python train.py --n_layer=14 --d_model=256 --n_head=4 --n_kv_head=4 --head_dim=64 --d_mlp=1536 --vocab_size=2048 --activation="tanh_gelu" --norm="layernorm" --norm_place="pre" --norm_eps=1e-05 --positions="learned" --qk_norm=true --attn_scale=0.173 --bias="all" --tie_embeddings=false --parallel_block=false --init="normal" --init_std_qkv=0.0222 --init_std_o=0.00419 --init_std_up=0.0222 --init_std_down=0.00171 --init_out_by_depth=true --optimizer="ademamix" --lr=0.000507 --beta1=0.9 --weight_decay=0.16 --lr_head=0.00693 --grad_clip=0.5 --warmup_steps=472 --schedule="cos" --final_lr_fraction=0.0 --batch_tokens=65536 --seq_len=512 --doc_mask=true --train_tokens=667200000 --steps=10181 --dataset="wikipedia_en"
MLP neurons of a small language model. Each row is named by its layer, matrix (up: input weights) and neuron, and shows model dimensions 32-159. Each number is 128 + 32 x the weight over its row's rms, rounded and kept within 0 to 255. Numbers have three digits each.
After each neuron's rows, "fires in" lists the words (lower case) most often at its 100 highest values on Wikipedia text that the model never trained on; "fires on" lists the tokens most often at its 100 highest values on Wikipedia text that the model never trained on.

L5.up15:092121156119138105057134067136130191134132114127121079146160185106184138157084146089091134058136136103156188144130126145134156124112101138130066190167157139099157134209141044154194117151140078100165137121159197110110141128068071125096092177117140090138129152088184113194200137113068135128114139124135089051125141126133123052073129114104094152069085099091143139132146172139156176140102
fires in: "and", "also", "while", "where", "since"
fires on: " and", " also", " where", "ough", "e", " while"

L3.up518:119088103089141131106123100118119084135127106147105078141120155143167152118132079156126141190124186118173115101104073132171113154095108080112091104118142132100098120121162095103114106111102140070172103090125151120135099121083165118104101090117151091143180178124079173106119139180097099123139132178125105080121105143154133203072108121130134162143105133152180194181110149161193161127187
fires in: "which", "that"
fires on: " which", " that", " co", "ce"

L3.up453:070122073105129084110129107157136204170121099133098093130132164170145102115163140108150126120114114153135147153161073197152118101091118083095143124134166093093118123107112161105154151051089096117207146129124193142111118148054167100135161140148132191100181127121118134078114139124099165132048147085139098158101126132080122120107140139222090108129084103129125119089155124088171064118105
fires in: "on", "given"
fires on: " on", "ven", "ed", "ing", " mi"

L5.up383:157120178152152114209166111147143101103130119134146120137133178155108117118094134087106106093130127114183139091048093105124104159112113167151121122112166161133151177128174120151165075138097130063133213107122150091125088120115107139138162134075147119119124085168128145078112131048089125140112150108108075153125182147213141157131134139104154080118104111169148150159128140098067122075195
fires in: "when", "after", "example", "thus", "includes", "included"
fires on: " when", " after", " include", "us", "le"

L8.up1276:160085105144117107088111135145150103107132084182131148146138125136123186112114090092176155108139105097142137154136092101116201166036124155179111106168109101114142150213152167171173125147109145043125115097155169093146109113147115105148106062111114107072173071144087100116090081101117046091148143128171132146088132140149171202139056107134102177084178108119109113125197175169100106143153
fires in: "was"
fires on: " was", "us"

L7.up626:129175110122178144135141127139164143151201138164166150151124133159130151098159155177204166159174199151147141130174145168167187175157163159126142196160158183132156113135176116085130128141203149183201120167154147148137151164150152123126137139124171140113130116204139117169193104149142183151140103144184132144189150139157164132211118196157145167120159155154112176116124129124155117180148
fires in: "there", "including", "with", "brazil", "therefore"
fires on: "re", "d", " including", " with", "il", "la"

L5.up118:073094073154113147116120101117074130109135110124161087122125105119145148140123107065130135127089156103125153104198107126136133105134089102148108089123117129081113115134129124111108164152063141150073113097075151080133136139116062114070141168145115143138151166135131156164048111085169073125153168205068088181130139127094106084095128111140142155131147172121133134158090046087151145147141
fires in: "of", "and", "netherlands", "literature", "although"
fires on: " of", " and", "er", "gh", "ter", "ough"

L5.up336:094177191138104130132179135148167109141185063129128120161121152111101087119119149163112075076104106175134135161127144116137065087092079147157067141147113146142105137150173118125094132091088105114155107189119114127113149152175157193172097102124127108152096190143061139123119140151097085153165160170050158125119137140138091159124154096153146230120138047108105158111087149062132126112123
fires in: "that", "where", "which", "when"
fires on: " that", " where", " which", " when"

L7.up11:174152113101140114094117119128066155130123086160100092200149087179146172097128113140154166091161188103118138149087110158098146189118142125137148090080118181129158138142156144156102140101089149064118168114113132147037123123063089185166138109165170192110135123112101125097112115100132140115150101126127136055102121128124181081110110163109175113207136141152081153137122170124145106100098
fires in: "the", "s", "they", "his"
fires on: " the", " a", "s", " his"

L8.up782:127090136050135081108119104095089119090141127141157143115125139107167103110122141181043117094086149141084109134106107096079119106056136130103113117066109141042088131104084177120099165102110141080082139140121134175144120178129144074122080161090119043162128149174156131143124153082151150100091218109153142150169145174105077100113058124102118142133121166071112106109087170133136185166122
fires in: "of", "two", "many"
fires on: " of", "ome", "ical", "te", "al", " many"

L3.up359:158116146140199097135095111146127141178122101099131106141195186145156108130148121136144157093104138109184140172070117129240079079099102185144154172136148117089115134117126102113139130066149150136120120125156201110101055140107148098079131122093133096140158125154125149133087172101139093144137165084115102173119117123165153108110163138078124118111127116186111066149159111120120111117175
fires in: "after", "before"
fires on: " after", " before", "After"

L7.up536:111142084062152063138097105084112097137137122113131140104136122103117149130093088152087109112108178087146128084077143187116179106134081104106145100126159177110078128142162189083143117135126103134129095112055134166167148123110073101155148146089126102127088086170133167164110109141140164158114100117141090160157165098132167078124146145056092143093188133176087171116121152163122146089178
fires in: "has", "had", "having", "have"
fires on: " has", " had", " having", "it", " have"

L3.up4:155138182143130138103165119087093131081153137080126050166096157122109163173143137141061085104194125131125107108146161134154133186081105181105113067137155131131156161167160115068141113113118118105162133137099127066106129137142131194084130148150116082097162121133104092106144141130207145083204101134074103157107123133149085103148172079208126121078183135158115079127163131059092112149134
fires in: "called", "name", "word", "t", "always", "not"
fires on: " called", " name", "t", "d", "ly", "ed"

L8.up838:111094094116131114143168080152189088147120168124145090175157161094120140150119109137106085152087078128153166208119126134177113180123108136134140147133113142090099128142122105131164096152165104138100158100141119091123033128120118106118130122139132095118124101134189110089098147065180099141144139111169093127119144134147150093068135133136139154106144109225173143168144111159114102069121
fires in: "after", "to", "before", "by", "since"
fires on: " to", "After", " after", "y", "e"

L7.up1217:141096130076102125081121110110092075125111125173108139071153094109108103117106061100091102051129085144103127132140120103114136119139079127103099113085111107120110107123159110168103115088130113068113141149042128200130109136113158207123097149091105158107126151103135087124101107121113114124159153117069097121105244099105157160089106120130106101083135121114053142149141106128126124100139
fires in: "rochdale", "first", "of", "private", "qarabağ"
fires on: "da", " first", " of", "en"

L5.up763:086122167134083110128146102154077161110138165122130103109150151088154099144092099143151135133163127117171186129149118156127123105108107161106096057162167143124135204180174115147156073170126118092169131087095146174113085124055113127130128157134099109120103103101136123114190199101176093164172123116164090091115139088206164085126148094170129169122101080164160126112191183156098113100144
fires in: "as", "to", "are", "is", "that", "and"
fires on: " as", " to", " are", " is", " that", " and"

L3.up286:081116026207156107211108136181124172119115133125126131138109084127158119149114170114160144145091134124117113172109159179106106156092139150170066150154045123159051155176161098106149123146130096136132098096147132086149190144101143082079110165131156136144133115145104126147105212150112101102186112205148142142100069156084095144114118132177137126174026088138146075100094129150120089126131
fires in: "were", "they"
fires on: " were", "y", "ke", "u", "na"

L5.up900:108133137155144116125137104102117162082114127083129156162098146151153080104072185096146072129173146125104111141241105155153144161009146106133126095079143077120170126102073098122158116144099155126112183138107134171112091179145115121114065183151080163157106097147098148146123150125169121067176098091112101108157135109194154146140071140127127081113127082160174082096125203104102177128140
fires in: "at", "of", "t", "matthew"
fires on: "t", " at", " of", "y"

L7.up1315:200136092130166128103137122121124150166206154186159162100170129082096135098096104123097169122150139115125143119146105081121109130123139157117101154185143126099128184071112078086136111105135123122173138147178178166110132169128098125095109127132110148139142097198110113146156167125090156134133059107156103089103119156121116157104081145137194174145094134117108149105121095142097095082111
fires in: "there", "then", "eventually", "almost", "therefore", "died"
fires on: "re", "ally", "n", "la", "ed", "st"

L7.up513:136128100107151106137158122152140156070104124141133154156165141148115084125126115102169118141149124074133115173117124130089087107077172129124127150126093166115156126129129106093063095157144089123168110101198176166158136131088103190153178140129145178102134138087125190150140110150126092094112106078098137122148146131168110122073128174188174184124145121195079111127128078156123120054090
fires in: "a", "an", "the", "its"
fires on: " a", " an", " the", " ex"

L8.up1376:121128082109107128093117090171108127149117090138102063209138147171105104122071113067095102119158193089117205130165095146155105131069127159128129088158116102096154160127116086159163148142132174076203096105082128123129121180138094076115143151153107100152084120105136117157111179085058144156165123077128109134159138112181113131129136084110110142132155120130125149181078158118144084125142
fires in: "is", "became", "also", "been", "now"
fires on: " is", "ly", "ally", " became", " also"

L7.up1099:116119153117095082103132084106139154083085155132097111136114146134137093111172154091182157156129071106092177130111115141118102122118120174144078138171165058127131190199148104145163146142162117097168133124121154178139145176118110115138149110118114126194137074092103076119184066083107063125185081115173152139096120153136147099170080137111081099178171106109109166137151128099151127137108
fires in: "was", "is", "a", "appointed"
fires on: " was", " a", " is", " of"

L8.up1434:146149096103134051158157095188136166107162124142140155133169200116153103148131122153175090128145093144092124194124083147115147149095124103098163092111129153105174167146116090125136130148166084117165189146114124086134063185083204101146182058093100088176123109120051142129197054161107126095131132126189116181120170120149145104144171130130108123130123103128172144159178144100138128142100
fires in: "in", "at", "with", "of", "under"
fires on: " in", "ing", " with", " at", " under", " of"

L5.up222:123103137117149082153136103103170152183157117153137140154123155075187120116184111141128169154131115115147140152101121162182118096075166138119133169095133140080113144142102137112118160111124046168107090123141166177130097164147102151098155150124131200165155108140061093114164133104112074173165085096148118140178174138127115096142159183102106125167109102183115134085179140149179177078085
fires in: "in", "of", "on"
fires on: " in", " of", " on", "ary"

L8.up1487:111153139133194107118150116112120174116093094207108074112119139108123125127118097136146089146194141167067175117130084160154144111094106156146116095135138103094133141168154102130160110103162159151160119081068181118115104099051122117145094098176042070141120142106185126161202118085164062129112094156147135063064139110142096145059177099087085203077089083131146123143154168175149167161153
fires in: "would", "to", "may", "also", "not", "can"
fires on: " to", " would", " may", "ly"

L7.up101:110198109113125112094072091156117131102120118170090080123176180128116153078085120144176107158135176125124175137110111122084146134089164154179124149114132160090153075148132116118101144087116163060154105070087117043118120107035160148100184091161079112125110137086138219105112137102126068109111168153170145049116126112184121161097141157149110165110173096118109118135186144152165128131146
fires in: "was", "is", "of", "a", "to", "been"
fires on: " was", " of", " a", " is", "s", " to"

L8.up1375:189085069054142095130066082114094140091090123149107155095117092106118155085155131139090125162085180126129109079198136172102130117083198107089124083148110143152131120154111189029096153143138086106152165127118138097132097155125102109128188177132108129174160139110114132132152167132151093132142144059121103124133110106130175033102097097143149062121138115148129144121114057123114113141172
fires in: "has", "had", "according"
fires on: " has", " had", "ing", "ed"

L5.up493:116135103126097122073132108151142109168094079146149144190137132152081104114186127127112169189090138105153166111090118121115157102129107124121137122094165195134171154093105131121091163154164089124159117102149121128098133133137090066081157133094131085170137179128155094139116112156121104115131161105115085063157161185130126155120144135134120130118149120098177152193113164108173123099120
fires in: "and"
fires on: " and", "ly", "ing", "o", "ally"

L8.up1134:163116061091111077109102123085132170127067135105117107091078065088111107109135125081154083112080100131098142070073166124116128135111100108115096151116105104153101138108119155077077079119094157106099113110120137127122144103098106152112168103148146082167152090107149109150147175214095088089152107122124119128123101127159102126096070155133123072075106120163163088163068146134091077141120
fires in: "has", "have", "had", "wrote"
fires on: " has", " have", "b", " had", "ed", " wrote"

L7.up519:163107138100145136176123092156149119084128150130123129140123147083145146119123139125134143099197150089122117097159052091133162169092113136068109113183117113087087151149183131101174110130130136130153120032085132070183167154148138138118100120121127152101132114140168151155151151127087109125184092030130098190043145094160130069116101069115055127138203064121164114119175151135148182116142
fires in: "was", "is", "appointed", "as", "elected"
fires on: " was", "s", "ed", " as", " is", "elected"

L7.up1012:119119202159149099089142120120062156112129093122141154143164150123085113130194108097129100119158139111128089069111145182103179167127118162125132140088064157105113122162137082096115101140157112076167095170159169152096076131084135117134106122072115123170196184143091104143098154069179099099174161107148171155088176175081151175188164131108143125167178105133167098146164137108145124118141
fires in: "of", "and"
fires on: " of", " and", "al"

L8.up437:163129077078105107130085091112190103102090101124138114180129157125172118141106102139110091193105142095097141073150153177141184096134140110077150128102163107150132123171082192103153062125114117132153130139161164125131118128116068101187162133166116164149178159128105133150168183170132157122204110148114143130173147161173152178115117137183160163144184158132138174123226130129130076130151
fires in: "has", "have", "total"
fires on: " has", "ip", " have", " Total"

L7.up703:132120153109056091105142095129179149115127142094110068057135127109140128137081114136136105057114168177106165143080196143164136143142106120119136119157134089098135157122114080096126140163167125110092142152164136139095104110085181115154099152130117158160137153097105171165098125107168127166150126130142142090087132120105138126166134095171094108113105148111074101184112129135175150175168
fires in: "they", "that", "by", "the", "we", "since"
fires on: "y", " we", " that", " the", " since", "my"

L5.up916:131119092158096133141108102167128172129156093173122067117121087069153103080128121152197138150135186149192166118133085137149108115113191182097101102111148126103159164133104084134139120086144135152151119109115141175142065128127132049109128052152109110112125175145172129082111141092130091131198151094125134084077078140140145135105132106098144058080121106177109166151121123156147101108185
fires in: "which", "that", "who"
fires on: " which", " that", " who"

L8.up923:145156153149182180129141142142163189108130159141156118119121130119133127172154113162125170140158142152161142133135134231122156138151139133193127158158074137126185179147115121164130144085099205095133175111156142122157162141106198138135186119209196098186157133157187139156118146154147155117123165146131165170118167109142150092185153143151126161134106130159133070178140151092119185187148
fires in: "to"
fires on: " to", "ed", "tor", "n", "s"

L8.up879:162149058114149155111188116150151087130151146059151046215088120121102140151171063146154161114202110111128144094148132125122163109155138133162182074213102130097150151121083122100154104117077073126188176143124194101080096142108112122136135147145123158192129133111111157121106161149128125161112122144092115141129085153120170070104123109100115183177121102127105106102154143162105149156164
fires in: "he", "who", "she"
fires on: " he", " who", " He", " she", " She"

L3.up1273:107053151123186087123104115114130157110135170072131132173126154142153143131034136109124113092126117100095177116116127106091118160111074164168118116170119159118153117219086081042123036114144069108152164150111182104119092132063157145135112157132138128159164119143153134140158116111086082101156127090144101107066144105123147073157080110179126178072109099094139144116136168117075163103089
fires in: "of", "as", "with", "and", "including"
fires on: " of", " as", " with", " and", " including", "mo"

L8.up1367:065109099107167130120141086133105127133117095143162054113128181089176082135137100163133125106117101174151160190169118136105084146148132143108127145104152106126124156165119106107151153139111148124149131103166154111082111110065100120086129115158082131169117201145174115101124175166183166179118107159121078120109139086172223129107110133141090184137110105098153177140152077149124131073076
fires in: "until", "as", "and", "but", "or"
fires on: " as", " until", " Be", " and", " but", " be"

L3.up130:112136117088124086143120143165101118071105099097120132176135132122132149152092108134123088106144125127149150117184086137157083175080094147114088087163140076134132157134118128136134092201133153061142124067107118142142128140092098134141170175131111145098126186146146176160178212163119102138141158146102117128153135141174121131117141098172083217094143109165100167147142130162141156065132
fires in: "is", "be", "was", "have", "has"
fires on: " is", "ly", " be", "s", " was", " have"

L7.up1451:161105098076124089103092111114085157115129126129129165146107161133134120078161174125169081095114137127131150163095126150190135111067087128126123168149129090133193174176108120087135149159166114156161078099138125075120139196077108164137123153136148162150080101149132150148129140125101083112121129135170108138137166063155115106130121145097104156143087089163130144100167127173115107176093
fires in: "of", "the", "by", "after", "in"
fires on: " of", " the", " by", " with", " after", " in"

L5.up1348:104110165138142097173126122138132191089140104127141184147109154102146152122133092125099150104183134140118165124190082132093155130122114146110112072152129111112149180166114140104109097143130044192208183164105147143187133167038080074143112108125113115175146140122133134132188158076141079107136108141163094076122120133114134088105097100167064125109062110156141181121218149120118164079122
fires in: "and", "included", "including", "the"
fires on: " and", "d", " including", "ed", " the"

L8.up1348:105160144164111142089118136139091134076075112108121118190154138125114237133072143135081144160088134107142182132157150108196190132136108145139109118092087176096140187129143111150109135135131118133137129162110142124095117118153115108075127103152070171172150108069176153190154182056115094124134141109080121103094119110218155104116118107141128154110085094120147114148129107100124122164125
fires in: "was", "is", "would", "will"
fires on: " was", " is", " would", " will", "ly"

L3.up490:095114138149149078114106074170119167126102151126153119116146216143151111141091184078144121072158101134150160136150143141129152131109116131115118121190167126117172149169161092161192075134082108104201173179131178119122085116030115067092149122098099129114149136122136104194176150110130089095110114107181094110094119119108168127093112107198128121125122059109169136110156171121082179110129
fires in: "on", "to", "of", "at", "as", "from"
fires on: " On", " to", " at", " of", " on", " as"

L7.up582:106074111118108110062142106107067087122080123124111106138110113098117112107110084141067099130073104111079126085077094047094114102103092125086122126064123081085115128131108103118097118112108110121119096099092109103112106128115080096085101115093110162119081084121090079140094112086106131081106112075092081106117113092083094120079115087125103129125099098095099082109112158126110100132150
fires in: "of"
fires on: " of", "u", "gra"

L5.up1479:141065113120162081135091108148123138086125174158094123123091175069145174180129116110114132137096121144103161104123132124168142128137075163082090121183102103088146189132138136082147138114098110110130189187085117105204135188118187179104196141096166120124134159131085199164186102102105081174178109107137076112195130081172115126092098128133060118099094085087171093109174155132140192143107
fires in: "by", "of", "succeeded", "a", "at", "fc"
fires on: " by", " of", "ed", " a", " at", "C"

L5.up839:115116112113118125121128155104126151089137086147151137161174137170103085156138127143060136213196161104155149125106096115131113141122096165091084111097134149130110116135047053109138109137137105101160099069200153170088075104095191120139083175107091138162154159128063137138153085110116131108188138143118046075130132137155124135155117165122160169122108105120108137156116206161120165076126
fires in: "or", "and", "social", "so", "sources", "solid"
fires on: " so", " or", " and"

L7.up936:071141185161083092102155134130049092176152138097146123128117142086091058102132143104084115088118069105127108068119095078091129127121157178142094160135082154142098088125081141169087149143142125116100091100098121159084130120126065119102094118128126139148045050160146151058114105131082114143104125088156115105072121103110107151085092121062094128136097084160105026113032152089134134127146
fires in: "which", "that"
fires on: " which", "ver", " that", " tr"

L8.up655:133163130145075076132143121146133139085127083093110036106112131087155066168125120142097070068110181174195154185177129143152126152067145106137110143149146165099135195182186114124109105141088154056152117143139137125120094199056143101131115150165086160118158106109172165178165137115165125045106143129156148085105114122147157103121153087136109105129098110152109143137113136167168176165129
fires in: "as", "that", "not", "if"
fires on: " as", " that", "w", " not", "ow", " As"

L5.up1069:159059111076126109141162133078149097138105134142117137133113133113155134165139114118150162164134092124117125175154100172088105150118112134053081134218165059120114134118118149103105153109120078219163134050096119140151116168127141190152077107146086142117133178160067173173131120140134142159125110149132128151100156124116093030136155095173116131116102135149134173139131081159090136124123
fires in: "were", "was", "are", "also", "been", "taken"
fires on: " were", " was", " are", "n", " also", " been"

L8.up282:141141120151146083141124115171105158171150119202148141173121199155106109141150128109188112108146159127082125201102125146095155143103173087113158071147106159111135139142110162110098057116118131121100115139148098103179053108072140151136116175117108128169122107072080144153093107122116056113132090141153135131094140102120185176115134139191168108160135157120134144124147130094103142060157
fires in: "on", "for", "of", "one", "soldiers"
fires on: " on", "On", " for", " On", "ed", " of"

L7.up273:165142076160123110141105112130135068119142083160120084045148149098152116137072143158141108063153102141176161117140061187134138107083139169103156088128088071069150082150131139086174094105148116122132108167103197153073075164123101158137161120142074118107143156156104141094140150155133142074121110104140152094070131160085122114101124142161104145115154160145144126139147120111171151135119
fires in: "it", "which", "that", "this"
fires on: " it", " which", " It", "t", " that"

L3.up947:167068117096103111086109100073055127216113108116114110111147113076147129129138080141101151154139081127140125107098137115157155140060164136094082068177163138106174133192199119178174113123131104110181143081113150091163097133138164087137153114143147068132148109117158119098141186111155118136194107161170104071157107136172121125084149101179126171108102085201160106171147109129170082107169
fires in: "to", "not", "will", "would", "cannot"
fires on: " to", " not", " will", " would", "ot"

L3.up1209:101110208144123103080130114134103135077097132170139145133156155102157065188087148124122048139167165184158176118128138132126165165093121118146160114156134187123164140128102000080214162137131139096164123159096145123136084090081111093097105143140060167140133145128097118084172138111117078138094093084090062169139129159151148079113102077120120107115132074095107129119174107138094114127174
fires in: "and", "that", "as", "since"
fires on: " and", " as", " that", "s", "est", " since"

L3.up692:197114138156144085108149140102130129165131171116153125127137173168135125114143108124122121094169125109189137103109120132112128102105159137060124123127112076122121154140081067088150113140149051126163155172123193128170134138094131112138140103068154111160145076123102115134213087104155061110219034129128084140135154136091121156143128113141056152193098102145166153106152148118104106137133
fires in: "named", "called", "to", "appointed", "defined", "designated"
fires on: "ed", " named", " called", " to", "ated", "d"

L5.up100:146145130139091108069126131121087118143039025174109126083165115123152103166086074163106183140107116151171134091166174165088156087094110149086126101108131073126093104089127153155136104102127146090130121131113162210122095140106139182139166142129082100184144109119115156082167108120129142088162080121096135092139155150074094181138134136156162084139129134197115142122136101135173178108120
fires in: "to", "cannot", "can"
fires on: " to", " can"

L3.up1115:127063141155135129098113157130105094143112123167105046088177201137159158120100120135072158138182120122146155142150157156074149146093117153115086092146136180098120137101129144140127140103114147032123098116140143134136118122132139188132158142110129159117153101120128185150162091147126129105108092148101118073084147142103141148045126081171127156071161085117151146188106110107160137155168
fires in: "can", "to", "will", "festival", "helped"
fires on: " can", " to", " will", "iv", "ed", " would"

L5.up993:158143104137077151126149148118137130112099182096144163158184100108145063117155132081153168111126152123125143145157122148109141137116175203074182040153126127146080149116117123041157156126124078072181132161142107108117132122138196089129112118135147119144194183156119132127088134181092111176129196110143132065159094119123137159152106099173123101136114104126160149116107140094152152143144
fires in: "that", "constitutional", "because"
fires on: " that", "it", "o", " because"

L3.up741:120143130168133142104134105148149138095135141146100062105114081082121090103093128041119188133164149114106164147122109145107164108099149150096091130114169146079151172113120075143140167113108078077135121126089118180094138120121103099138077166156110066149145135094181149123120101171165160140148183092123114069113163132098105141111124082115158086105136134119124148148215161136152133128138
fires in: "and"
fires on: " and"

L7.up1126:165118105112099096098175120072132099135096125067098118162089111087137107112140105109060069109132121114104100084119096123111121172105097134155165099112100154125082122116090152134088095121147112079114071154045143157126150130091117124120113132137110125115142091101163126142097082161150094097087123102132071134111142101113126148125117135113147086104094067165077081128093112147119107124161
fires in: "which", "that", "institute", "pakistan", "private"
fires on: " which", "t", "k", " that"

L5.up1309:083110109150128146106166126087136073125111058145128070085123121079136110104085141094146121110112085144114131126203070088151112116104091080119071089141136090103103115137116121153047150099102147174106071117089132080091115092115082163121075085116125150080135094121084105134117090129087089154142118124040076110159110100089103129126128102090136146116111101128129086121094061094162162156109
fires in: "which", "secretary", "along"
fires on: " which", "re", " along", "unt", "s"

L3.up1362:101127113073126117100129111153136159153068070104138085107131108195137109164051086154105129152157123152188141182131083136088154117095111103127088092142123176138110131157176079174136127129157176097153154124178143091153108060144173134098131162089107124103180110167123142158101102155149109114059115107156132150145190111088156098087170181151205135135132124136158144150104114154149079106120
fires in: "on", "no", "not", "associated", "association", "distribution"
fires on: "o", " on", " No", "tri", " no", "no"

L3.up997:111064086121159108148133092223147174159126126086109140142095145105129181110134070124182163081130144112118119086144119109189114114135108163133106140169145099071148113127122109168177146158076139106133094140165159111124062141175180064096159073102127130114169135135148109127122120157088058122123093078194140114119094074150103114120135138157078130091137086081167143129144184157210143067091
fires in: "in", "on", "from", "for"
fires on: " in", " on", " from", " for"

L7.up1095:152133130128123095087118098166157182159120152071158077124162172153182116104109117110149107136217081135111150128100104136182158099121079132167151161196102133081135144191099170087117117150092119078122159127123144177081115162070156116093127129126112106134152113111125172086127137094171086126129199116161137090130166094129161106088215143191093138170111164189105122102167165169122150144077
fires in: "at", "to", "a", "of"
fires on: " at", " a", " to", " of"

L3.up1412:151118127132169136092179106159065167158112092177144084122108138091197129089127137102098125095181070135126147166107088161129128116130115127086096183155153166145135172157147068076194116122174109062114089148092171088148149066121153128094150148121119151125161186115124136099184095111133136154124195073096119109115135167141111103111097119099112097125137118139164105153174098148126115132095
fires in: "and", "details"
fires on: " and", "il", "ing"